Weights of a small transformer language model: width 576, a variant of Muon for these matrices.
MLP neurons of a small language model. Each row is named by its layer, matrix (down: output weights) and neuron, and shows model dimensions 192-383. Each number is 128 + 24 x the weight over its row's rms, rounded and kept within 0 to 255. Numbers have three digits each.
A block is one neuron, or neurons of one layer that tend to fire together. After each block is what it responds to, as a language model described it from the Wikipedia text at the highest values.

L4.down40:109098071140123087136159115138116119107110123143101144093140117142135135123109124145127123148107130128124166115080151147089114132158134153131096155169139146124172118099136113110110131169104174141108149154147155102131129116133108132111156136122113155094144104176124119101094099097119154131121077135128121091109147129091122113136152174116149125137184100102147105146156140157122150136103107173113148106110177110171103134098119113143129155118089102157162083126137152122116130104103072174144151160109144152105107113086124123099147093141141142076089153094164126127112121100098117151
L4.down357:133179101118104127121128133139146109171116111111114117151134148161144101152133152153171149134098152137111099086154116115087121145140135067136107141120099120106150151126180128146137137141138144106102112115118132103131165164129125155170088151137134121127113069118097172127136175156099120155174111145144122130136115174169163165138128116113119128144071120182114094094136118108093121133140134088126121103160132114158124133129137146190147158130121139086144096137127098099140150115120145140116151096151149092144121162133136161084152099148118120129115135159178112112128110167135128145
L4.down434:124141138144144132126158113143143170129150150125151155113127140112169124111128166097145128145129135098153157113074154127155121157146137136163121122175171112115115124098099109114173133123108131056144133148119120132150135150086127160169118156135132141110120173097145126156107148135083102088103141122092161089106079150160109097120101165139068097103135112149104149119143132096139126158109139136139134102123118104130131146133155137147117127116159182123159175157177148115085131124166164121166098130094131135122073120134108148107130122161145151116096130125115130178147129099127124110
L4.down446:145131117105112110115148136117127147134151129108139125123131130174102119127153168103111173122142148117164136093146130114136121127097122084125102116114140183106105108135080141120159076125138104132122154151155154113116131131145130098114139131108114150149128136075117109108136091108118127099134164141107168131122107129140113154080159150104138129116125111108078158139118101108133175151110112128106141156149101139094133104090093064154145115121144153103113075119122122192116163166115099138171110098067116144137120150114154157197114144094140176148087158122157136139145138134144111126
L4.down705:090128117124176103169134100086098086170108179148113164132142114144140159129174144130141138134135120141104160124138112086159091117150111152139086138161152149153093156126166112116126085130129134086102147117136137159149182087117164120153136150097072120156100141111126120153116113107133112163182104170162107131169117135157133127109145115165171087131173140118135066140117162153120118161132067153143168090096087167163092143102152192153115137136136174102117141086152157146163099158117114153127126138112117145162145137163109117128121130117105107145111132074163171116114117130120137139
L4.down1052:146149150128142147164149123170120097124118117157085156115151073130112157131121098118142124126141113136180117131113195123111120177133101135132140117122139140134111087118091101143129106123115136137161153097131122138140141097099143152116128117176128117141137135161108161160093093096098133143150132149112152174165123145136128103128109123136137088110149131127102126122139124155131139136126122068151143059127104103090158183106137127155129111121158100134118140180139092155134044115139113164163137139204094156115090116132137145121145109137155147142103088102113140179090103091115129117
L4.down1499:111141130117141142127152145127105091182119139128120099149108131135139127134151091149148155124103178125122121159084134109124134125105142129091095114118133103148103101098110146116126104135105131092121137104116097171102164152130183106127100177116119108148147101096112084121131102121116117080167131136175131193110156137125126127102159125103122123146101130088129131132118147073145132124102109165132110098091102164139118195117134115135154109142143121127184125111102153156120114100112155116129139122116105147108108138154104159122119157125106112127120145104172129076132097140153128109
L4.down1540:104128101137126139165086083120129082142155126126128087126101157113152127092127113113082129154116123065134130116115134158080165091112140136090085107121165160125099116143141103123110120117136125130136148141118102125129181132104087084129129151130136127129132103143111096113164160112139119123143085140130122170113128157102164136069161121087138120131138143149163113161144115122176103132144136125146159154151147147092114090110108121134099087156120110125128125132155125147111141127094119154129125116172110121124136105146140140137126117121136136105144114103138107148151111124134197097
Responds to: Final word or word piece completing a multi-part name or field term, e.g. graphic design, Account-ing, South Carolina, Stax Records.

L3.down1484:096149131109109091092177158132132152096102142137154096117093156160149142117107136126129130128130125123155121123149093156149138129103142132140099192110092102129146130117119122105108151161113103125118101095101132072108136053147114128118130148090127140131135109145068144095126072187120143134116116120142165094072126138085143131128101102130141171109108099188151169140168120153142085143137087131094140127134107084146122108123152131117112092115141123126136115103129129140132132103111170123092130125084145126109094146081133126144127086114138149130091108147128126155122087138090105126
Responds to: Final word piece of a proper name already seen earlier in the text, such as du Pont, al-Shabaab, Qarabağ, often followed by punctuation or was.

L2.down124:130104125113135141142195156172059122147131161088124134176126122168110082139131112169155116136104109100149124142148112145099128152132116124141135124169110179166115148093181127069150126122113152140142170173094175134156176114127150113108157151139096085121139146158051143101142149141118145098096139117106097093117120151093083114146132104116094154141129083166130123140123131102131108135116126096153151150133166150137146119148153101132143069136116130137117158061103076105129135135118133161140145169100121106145174158130142127070139101161131150119126137123131128146136110095134116130
L2.down447:132171123127156092145122134146129171132153165167120112128108074156100125146131138148146117116150135143129095161165157129127139173159113110130134125154190128132140112147141157100115074104138140175148130141140116150085116096164117111124121097180139132148153142100108129132164143196163114121135086104143131133158137131085142115172072132152156147146108085174138126118106138150100114156072133120132136094153135129143117164124078140122104165133120106112082138122104128122130173126131074149143107113123161123075176122114159103150120106132094094088098102101115153112124118123122109126
L2.down473:130155101089157140112157152109122136121113139079141100130135143117158119115084156134105127115166082127123146117113098134165130134187115152124127147135085163165140128124111151154114137149117094150121167142126123121097149097133113157111112152129131087147148150100100137141144113152119146149123151121116092155104135143109130097143114163147123119122107125130124131163104156111146151139131103122113119114097119139145153118130129148087147081139114167155136171102142107117070134116131103130175139131115103115165166112119141103086140151097202166160105117105121124118126110111134158134
L2.down508:140145154106104174144168114125176180138146159153134126138112128139105155131113146139157156102088095124157120084133141133130125152089104137147136118097145156158119124134162118097140133150141142078111106142137115158141119120074193118088168115105127112156122148122118188113128120136106106136144125120088098114158158138137142106106131116104125117110105134138107112154080124094120135151139119118160116157158090168140092130147106120121135096133111126118138083161151132129091118149133088149111139141123131156109143169141142093149166113112173151157103101131150130113102158130142150129
L2.down542:122146142113127057192106120143083095075063124124110195110112117152173101153135136109138104092121111146112128100102125118179156139161082120188142119107133105146183117117097153121150100127129152127134073136122121145122084162123129159114145128132136155163107110101157140103173162092098089157118132152134175106112133131149155136157071146120106119124171067112158120147182121123135118108128131170128126172121136137131116144088133142117125126128130132170115096096103132115135127128160146097158111147109140142123142162155146099166123096159131112147133116143138132177151157119134092125
L2.down654:082123086132092128120130136134122120154127181142126132135080129180136105097146137158119123067089127137147124118145103147128148148148143157114143143106079159144116098046174129128125140148144128094120153137147168088092148160111156129144131139104133105097119109147090177094134103118113167146132150152106150145093159090163114136107128170120056113098107140110110134153131106163145164118141151124133120168124119164143111117130138149104154134130107137132127118098151127131142129140171131145097111111077096178103129111156086136107118125115160134148147081135167175104130079139081162136
L2.down987:125079136119167126082144103124122136140133100106163099117140093045133125116104105133098066137121115121137129145153137103115127068109155103126106121133139175116151128085196097151093116124112123140119146115105114099117083126164173141131131147136144101112126166104073164149123121132118135102175130123133123130107168088095131123178112134136117124125095099142119115128110135160140115154115136127133175134135103156170142104135066141132148139140098127109127162142130134110139141141116109135119124086100139100150123136079136154100135082135120129113118190141153097117149137141117086093
L2.down1286:128124149138141155106164131077134098105180161116128151090065104137093122102088153149131115130094146120122094114144152085120130165155120148130141126152099107101138138126114151109108117147087189090109111157135125123125136180132160163079130120130132117158092129121123170106088112159102152105148111163107167110126105105186170134105144095142090150116103123123139131138104109116121131120129119139111125142090105121130145174140123125129142104144095119093119134156097133153131089126110127172109113143109136140074158170117081122138150119115168150127121114156153100165101174124115117116
Responds to: Final word-piece suffixes that complete a split word, mostly agent nouns like sail-ors, train-er, shoot-er, also -ed, -ist, -ague.

L4.down441:134140125104141165106132138152149093136125123140111159084092132127122143083118138104132123169130141100154133144097155122111112112103099094107149112093107111109160111122150123125130141095133136093121115120128148117130153131107120157131119126097105121134120111144093123145113130115157112121121119130170094135129159133155154136127175150121100157119134158126107152175124153128143126129130150150126101111163072137130136150115144127154158139168130114145112117081099131120154106120141112140094127141162122116160111104112106138154087138125135139172119141130153127141125120126109110123
L4.down590:128119092171146080136088125129135097113132111125109116112145179124134140122166104147119113143118153111134113135137124136095156132120151172099142144079133118079137107140151091128143135132147147090137062130116118099141144101148083141144111131137145147125134113083124106100111119127155169137144127117170182108100151118126116122119107159155111166159134108126120179128126088173090099156158179096143119121125131146158108113125083146125165147165110139143161055115116134134153131105113091164159101162132111125119105093114112158139099116161130110105160087149152134107162120142115096152
L4.down747:144160131160092129073084125129094136102159119171089089115120106126122122097149143148075080092123135142130105123134098123098155099170139171101141096145116143124131125098131134166072126130089092127093120149134150079109130092083122140130128114168135131117101134162136127137103146123157096144154120141158114112114112122151103121123123182139131152150143155155163122121129153100129145118142125105135114142107145097126107151124172156136143153142113136091156099178105118170155123115139105105135100121108146127137140124117124135122090143163087142106138104127124140085083119130130115133
L4.down813:110116118114137108109103126175116131108139137117123118106093099145115147138109124140123100131121140101146130092161108157117132183096116157143074152107156132104099078128136146114099100138106128139173127106121117127167095111136144145125108089122143110102136151132109142127108108116108180121137133114136125151134140116176123135190154131115146126115095127104155159120108102186145172147121153099124142124076107103121127103139117122078105136143115103103152123126175159088104164137133106091085129145125117161144114095115167160135135102112131120133139136127115121152144155132152080154
L4.down925:111119111135148159137150128100069114071142099126138105111114090138133173140129127141117159143067182152126159098098118138109127117104139114071141150143126156130162130110106113093134166118114155128132147103125116081107142174146116194103105113127167119120115124089103118114100203144101125130146107148144126130134111122153130114109140145148123133079157109143146117167147138106129101151125151140104110147130127086083137099108132126173142119154146123174154099096132108127127131145182155164110136136128107147167129126129117094150133137138124129146170105122162153101136119113132118120
L4.down1076:106145095105136149095147117122150119131139134123115169132098102128092152139111133128177143102111133157138168119157118146145123091131131137123093159148092140130123090101140118139145150110104087118154111158136089068122175129106168155076128104117140145147132153113107131148110140105142154136087137156161112081166109127127129136126161107086134150126147095121143119160108172112107106153141170156080120116119107128148092132076151154132114120131117127176125098130154110094132111114141149131140140056162096097055165143087117136140131159155107157125177160111107117080156122136128115100
L4.down1508:116093137098132129125160161160101158111112113137104167147146087170112129160138157119127135159136155120119110115159123166133134118115160121144129132104162144125091113142107150104119158102141138152113144152129121089092150134145137152132132079113122126143100105150095158101156148152128119094105130181127107136139146100145111157102110114095148131112123151135111123072129116134128110150128158109154112155111114139124122123160110156129125137126103153149135155179132148104146139120127109116146148107155125095127118079100141093121104121126085132130171114093147113125125108115130120127
L4.down1703:109106108125105133132128049133156096145105140104115116156157114098135120147135089124053168137144124091120151123134158106134142130083160137094140144109109115111163172090169142142088120098122151125159177100107114147110158084115142106098155120146152150143107110118133108164120151129184136116120112141086094097151108118101124163140131126157152118113119116129148102125173131119136084109144147151098145149159102117122163146113115121146137132120159112115148114117098143103096130117144135147106143161139119153130100148146077121106153149130168148102130133120123165116128087126134148094
Responds to: Word pieces inside or ending rare proper names, mostly surnames and places in lists and tables, e.g. Hart-le-pool, Fried-man, Melt-zer.

L2.down231:122130125140152180159113123147148092155128122112094095126107120119114176156146115151147150135121118131082144150107148133100123080135082154116138093094165155096140158169088133177134141158133144153158121117136108106100096125117105068134141115122109140158145079136132120162122119088138135131180144133104113131108087115098179117085089155133108134117113109178121135121151128159152158147144109120152145118119100128131114091130146133168132116171123118125108164125138153096199095063102138093149137100138129166135091171077147102152159093138131167117171097134114124150155117118120117119
L2.down517:146136152171135184145116127124149135148146133138122142108139126160103125114100137159097144111124161131123106142123120180124141124152144117102135124117117170132104108110117170115135085124130131137149130102097133125098167127133144111185142131119125137112128100141103151149156112196128099067126122089154090124160148108158165148122116123145148123122106160125165110138105137157142116143203125113113164151097080127134112143122124116142086150130111111114116117139099136147181117158104127116126134115153099180129077161148161100113125094100134114157103105095112109117162177127081113113
L2.down580:136177175123125125136136120167187102139111103149152183089070119102170168126116134130082132131121106110115091162105159113144101115105136157121113125121146158086177110113113148167127158119133142127142121131126134167155121107151126127143079140144123181104161129140100140158159112130188125160095135093150140085125102141095113165132119123096164129106129123153130134123149138127149167160126133110124115079124108140130120137124110099148151116156138162120161149132120095123155163107101137097153083182138108147147077159123088164135135122162114126096156186148151138119126134109140129132
L2.down815:122096088134145122103130120144069105143124157100159106129112131116136123133145159046156117073148147130094154154134116120178111075156178169083110114136105114125132063124106091166108165159152109127121156130115099105128140172150120161163058156133102085126152123089142160164131114140148088191133224140105106126136141144097115139159178139133094113132134203132160118139151090105197128173161133130100140165140137109118139139120116107169107085136129122107163132102076112173126175123112106106114123117145143162164148148131115120115109111136127133149111124127132115113140089144136135131
L2.down1112:142134135108104143144110116108128163143146136067134150108120163180137109101113143125139126113120134165096141126101154124117139147107147149124113092162130169143116157136111121148155122124100140140086131073124119098126139126079159127173131117112153096096151128145114128116120151145120163086174140108144125158120121087093082095116132117115107069148146142145120111117093145142146114112149140128098159168144126127119127114103154132112111110110152120095108083130166075117100137067050113090113154145143162130155126137123106129164080119114138099131106127105113117093143135072146149089
L2.down1415:133147110133131123158125148159154108102157128138127096125137122131097115100124121152119159188118076108116163158106163121133164118108113089162125094097118130131172126118158163132102137087166144157145123121117136120155120167149109084120102133136159111126164088121128139167199084111122118178151076162132140072170072159072122137077140157154171148123139139155064146101153140114141128084104118147139156159109115165088135168149106090102114148138112131110117122152139109189122118134123108118117111146107153183125147134113146110184104156153109087158090108122122092153152153138104178127
L2.down1656:158104115129136100098143109127138125171131090145167113088094101091118130148172166119137094135142119113113126131149121091147100179181141115149142128137120125133096096113099124125120119117116100131118145117144126098140143141104149110106108126157110119144130159114126172154167181158129075126168105093127148139113126124126106143139137163134107132145111111172092185170150089099132145084165115159118142138120121121105133171072075124145102108150121126121110139154127121088109158146132106190156119149134152160083143164140169164153150166129105141118118131099137115176126157126121112161
L2.down1683:073115084148133136135126155133125138137149103128137096094129087113144121119151118094172114130087146097130143162132119130147096119098149092108120136140121160061123139134113110119145135101131138114123114096106120120150173121141132113170073106141101130145159103101148152134098135143139084107143109143164099166135150172135142130123106141141161112081093142114125149125118142163144130112128125112111140101141119138131124127103094144138134138116148129123157143166095097149109107101095111086103125133112135122113159140126094152113143100108104130146106156156132087130117166113124176123
Responds to: Second or middle subword pieces that continue a word split after a short stem, such as manif-est-o, disp-ens-ation, susp-ic-ion, explan-ation.

L4.down30:115135181132112158142149160172106139148106114118172062102136133130154107172140112102147112137165116079089129115133132159139096107105117116127126159104142132114131142152155128134094127165168137112071146106140159120145124108122110160096111149193117114116155087118131129145122097134136110147150128113157118151099145128096126164151113137153089113104167121180137132134158125124166112108140110117127136114097151106161138190153129096118110135142096150111123135131066141184119141122158113135127151115131142133181116115137159098133139132076146121127133122124131112125152106171147146129
L4.down111:149125107131146108148099103098133191091078125137142120093111115145137117099068124087112124152154161107087129154161147143144115142163112137113145149178095100083139124145095134149111114133094103133144130137093122063111165144126133161126123138091131163205114110159119101119143124148108098112126149120132129147140139106141102102104142116147084111124133088165100098126073117147134104110144101129099126153135142112121135111101109096120120164151180129128139110149137132159164130144147107164154164147124105161162131166117139113125094158154136128133172153142118148142129129133094134141
L4.down430:089126159166079130139092097116147135152110144133139135120149130137128124109130131149138140098092130140128137142137132115127132116189129152082161101094151105139083168087139122112096160130145130099106148128123076101117127141130132103137113128124068113124152113137121141157136166109141138107162103123125149158132157154173143106138137084097151142124110133120111142126061150111147105126079069170103120112156120155113160133108127124109137145154130104159122135121141115138155126104096157141132158085127118153064133138136073131120148102117116177150113112141118177112151133111120085137
L4.down845:116170117119079144127116121127117122123118108161145137126114152154148146149121083143088137071085127157177156129121148128120104116104113120120163180110105118151126137133108095095117167125103093121153140181185150132143156160126114101147120099099104161159106105113148179105151134161148128090152126098101143141145091166170123108093117134145119178121129131151151122101112126112097093149132144098139154112133131147163137084096188133102117109139145152142149115148139107142112151127145142146119128105163167121110123109100102144131147114144125128114101169130079126145146124128129103119
L4.down1133:113129146123134104159075186121148127141138119083105107100164116159141123145138084152137143147067107128151088116100118095160163146137141151081140145134134154110119149136181166106131151167118127136159149131127134134161155137143137132096124120109143138147119090151153128131156170109151108092125105145167094107136075135152150132109144146124136165153146118099170115126149116127149117111146123077128128124132134116118126109117137130149163136117088107067128122115121165122128112135134117145155094103208126142094166123138111158084158141108112077127128123132104147147100140156119141087
L4.down1239:146139135130114137106154152131162125146141100123120149098124136099113108116118148152137075164134139129093161125148113070155113069097137138151113133162165166123096157150147126089146145140147137147124173089106162124092153078097118110154105140110128171171113167120104184121141125115127138159095162119116143159117105104113127145138126181135135167158172151159134098085090129102163146126118143105148123114086114109105111152125105157124126151143133138143138129125121113096108133113157132126147149131112133079087098079172156113144141156161127138101095127107141144109100142130129108144
L4.down1429:134135122145099072122088149140134110131131102169131117113150124123093125134100122098142152103153134115102147126133136121135155123172151176141128107150135126125087099133093138156135116105161112127115113116122132109115148143102124091102102111102118115144076128100154121144132083085110064138125098169152120170112173116132131120121120123095103113139061096126115140102099104155136142088177158101108142147088159128132117085149138121136106155166135166132127122131122113132106097144103107102103089083146127145146121143127097152149134153136073140149112107134123086136140139149146114120
L4.down1659:130128197125120120117164133151171162144104126111147106118104090141097126118154095123142117131145092120132137103139132098119101135158137110088097167158151119111154142154159107130079092101134141098115125178135136124157111126128104147155127101132095086095117106163134148134163110136111129171143127089122121097142146119108084133108152112163149145144089138120108106100095107119158129132124111139131151109072136106120129150103125085151106129186089056144156096114075116138166142095145146135083110127118111111119093113162155133074159121158115133173137146125101149121117097136123100154
Responds to: The word "as" (portrayed as, sold as, appeared as) and "as" inside words (invasions, feasible, asleep), plus other mid-word fragments (dynamite, incentives) and nouns like support, advice.

L2.down87:132139130135148148126133133152136155148125101118152129180093102143161102115109124097102135085077137148134147150155104070121131138115127107114157143163135139115108141111088153134149119134103116159147128168149130143103116183140113157129091160148117107118139143118116165149142120127128123133155101073144119078141097163166108115179147131098128120177110133115135101146128170143095116138118168095129073105125169130112098109120124116126159105110147131159087093101173134111133149165140167123112102124111145133127141145113112165099111132123128151108117144144114098095089124108130154136
L2.down251:099142127101142120122167142152129089161139135103139161094167123140135164112141124132122134116114143173099109135132154101108075142094115144092154140154098151105160113074065140114103121135133111156153167104085110119115095103184108099141124159104106107135148122132126117125200075125130096142075124129137143149064105138114114146158098142121127130106119079162135116121126135098127155110118135104150162127135124104148101176160073128177115139125161098129122136122110140117118125120164125107105127133115129106148093143093148119147120085124124194078171120097103148151141128182134123124
L2.down556:118169135102165130118113139084152121113083161155100170123162163109136141112161168122161132145123128117155110128128132155157138074105115116117140139129100119113143103153118128120144144100117142156116116172122115122127106140147125167153120114109186090125115089178180136126144130108084061134131112137118102130096142155132086086118139110145115093125137125156120135116144080121166136122153125172109173078149156109123103138127119140095119120121129150143140113206141155108117122119149131110116114104141125129148133120107134149124110156120139174136124146108082118102128130122157116170
L2.down1115:137123108146139091086115156122109131129137087158104157169128109105143126167136164111141119151095138105125086114094139155141141163131105114108167123115115161124113112116102114117106132134160078135153155174094100120139135172115085129145131142095170153193086130120153148141098136139115123098091108103148096136141099135181121123116154140148129137092143163099101093118118115101151115117103165140108141148157117134142105125128127112120159120116130129126175110129103127134151123160143121111125123129138115136112102090120119114134112176161135151114197100115115107136120145124129184128
L2.down1289:152138121170117127144110113129175117108127139095099088114144084124167123135103090152158147131117166159140122120142173171154118139144102139115136127126132136102121145090166162148139126088117139155133110136112124141167144131075127123116117076142097102154144079126145127148072107137100124151121125152126103096118118163111116103143139144092097128130144136141125113172122134146146170138107105127106158103121098116112122103134116121086147147130087117160111146138135127145136115149125181112079078108153186150127130109156140069124104130084152162131132169090123143094139160140151126123
L2.down1291:103125116141144142117114135163118124120125173106092093107147110150119075128120125148175093147122108147122149100100142130122166147122111107138139145140106139165097135097104180148119122113120160139101121098133150091150154131156126145137128111119111143094100131070147135132108141115190144175167137114110182126142128128142131126098150116111129120116181149119141148157112147117140109113133144139097176101129123154105101129127104161115134083126136161156174093116166100112138118174118130137136120149122131163129116114146163115088108160083111151092171075092146126157175099140158133135
L2.down1323:118117160089121164101139144149134086102138074148104112158105132097166171086128138138113182143163148131143102124155151131137116074106068133160149100111077154148118145136101132134110135121154099135167157121131094114178135162094142127134073103131143124096119097105141130165159171094159111124117074140162144099176109117133135139122115144078142139116106116110170114108159143127170146137083144175121123137151128101142164099096127148119178122148147113114134115125147097117117126123112122093109114109117144165108115135162116140126143114159130165162131162125148175127106147116143161068
L2.down1344:133141116155127110067145166113139179130103116108102108094146107128153045174088120131112126092108164150148130126144121146092108127139080154106143121169101109136142127120151150143159162154101162151151131119130158128096098108142142143104165074139156132085089136116133139108077139104092130171136152145105149156110085154120092112131113164184119105153134122090183136134097102125128145122093099151118127136143127131106130147132146122109112135125114131139125132122119095111146121132138104142097133143161173091154128132140099177122155059134158134127137138114119126129152102162119127118
Responds to: Word-piece tokens in the middle of proper names, usually places or people in lists and tables, such as Barn-st-able, Ston-ew-all, Bell-un-o.

L3.down1356:106155148143108110103142133102149133105158102122087116098137149149132099142173160127146114084140149130145125146096129122124078142124091143116138146121125121107149116194153111101169152127155125159122153131141156114141162132135118124123127081148130103128117133142160085094122128161161105108107119060069118131107128155073118056115155149159131117129141108178100118083082086116117134160150078134137136139119144161122115121090160107114143078126108082115109080129162077165151107114117124132099118109102129120149120134116118127149138113106151130148106144128149137122129152118122127125
Responds to: The word "as" (sometimes a, when, because) starting a new phrase after a complete clause, especially "as well as" after lists, or "as a child".

L3.down1212:136131132166085113106113129131111061111137142100114104110108147152139147123129131107109158139120151140113162119109130158079114119088138120095137144109115128112153160105091135142111149120114177125167136097103099154137160118170138124118117138130143173176119096151100108114112112116102123141128161162128093124136143128132107132128131128129134148120123109143151131143178109123203099131123166132139110149136116129133122076084173122125121120135115137119131108153110109089131147128134173142132127133141150144132119159112135102112138123132101185116157133092122138152112129100105112099
Responds to: Middle or final word pieces of multi-token surnames, sometimes place names, in tables, cast lists and bios, e.g. Bou-lez, Rosenth-al, Fort My-ers.

L3.down893:096146144120081148096141102155106128128145147139137069116140090141104140095094145120104108118131109125102131124171102136135125170100138134154103180144108159145100103103157155153112138141158118167112118136130116154123186128164158125153114118169086094092134131181098116190132141134101163118122120091124131154122108133134105136107127149124090164184118103119134131124076099142138133120131160134141174119119174118138108144158103154111137080101140141111086126106122101188134114124122122163134148147122129123158176116174166098083113129171149115166077124144153131139124121099139143122
Responds to: Suffix pieces that finish nouns for people by role or job, such as educ-ators, physic-ists, spokes-man, also manager, director, and some thing-nouns like catalyst, music players.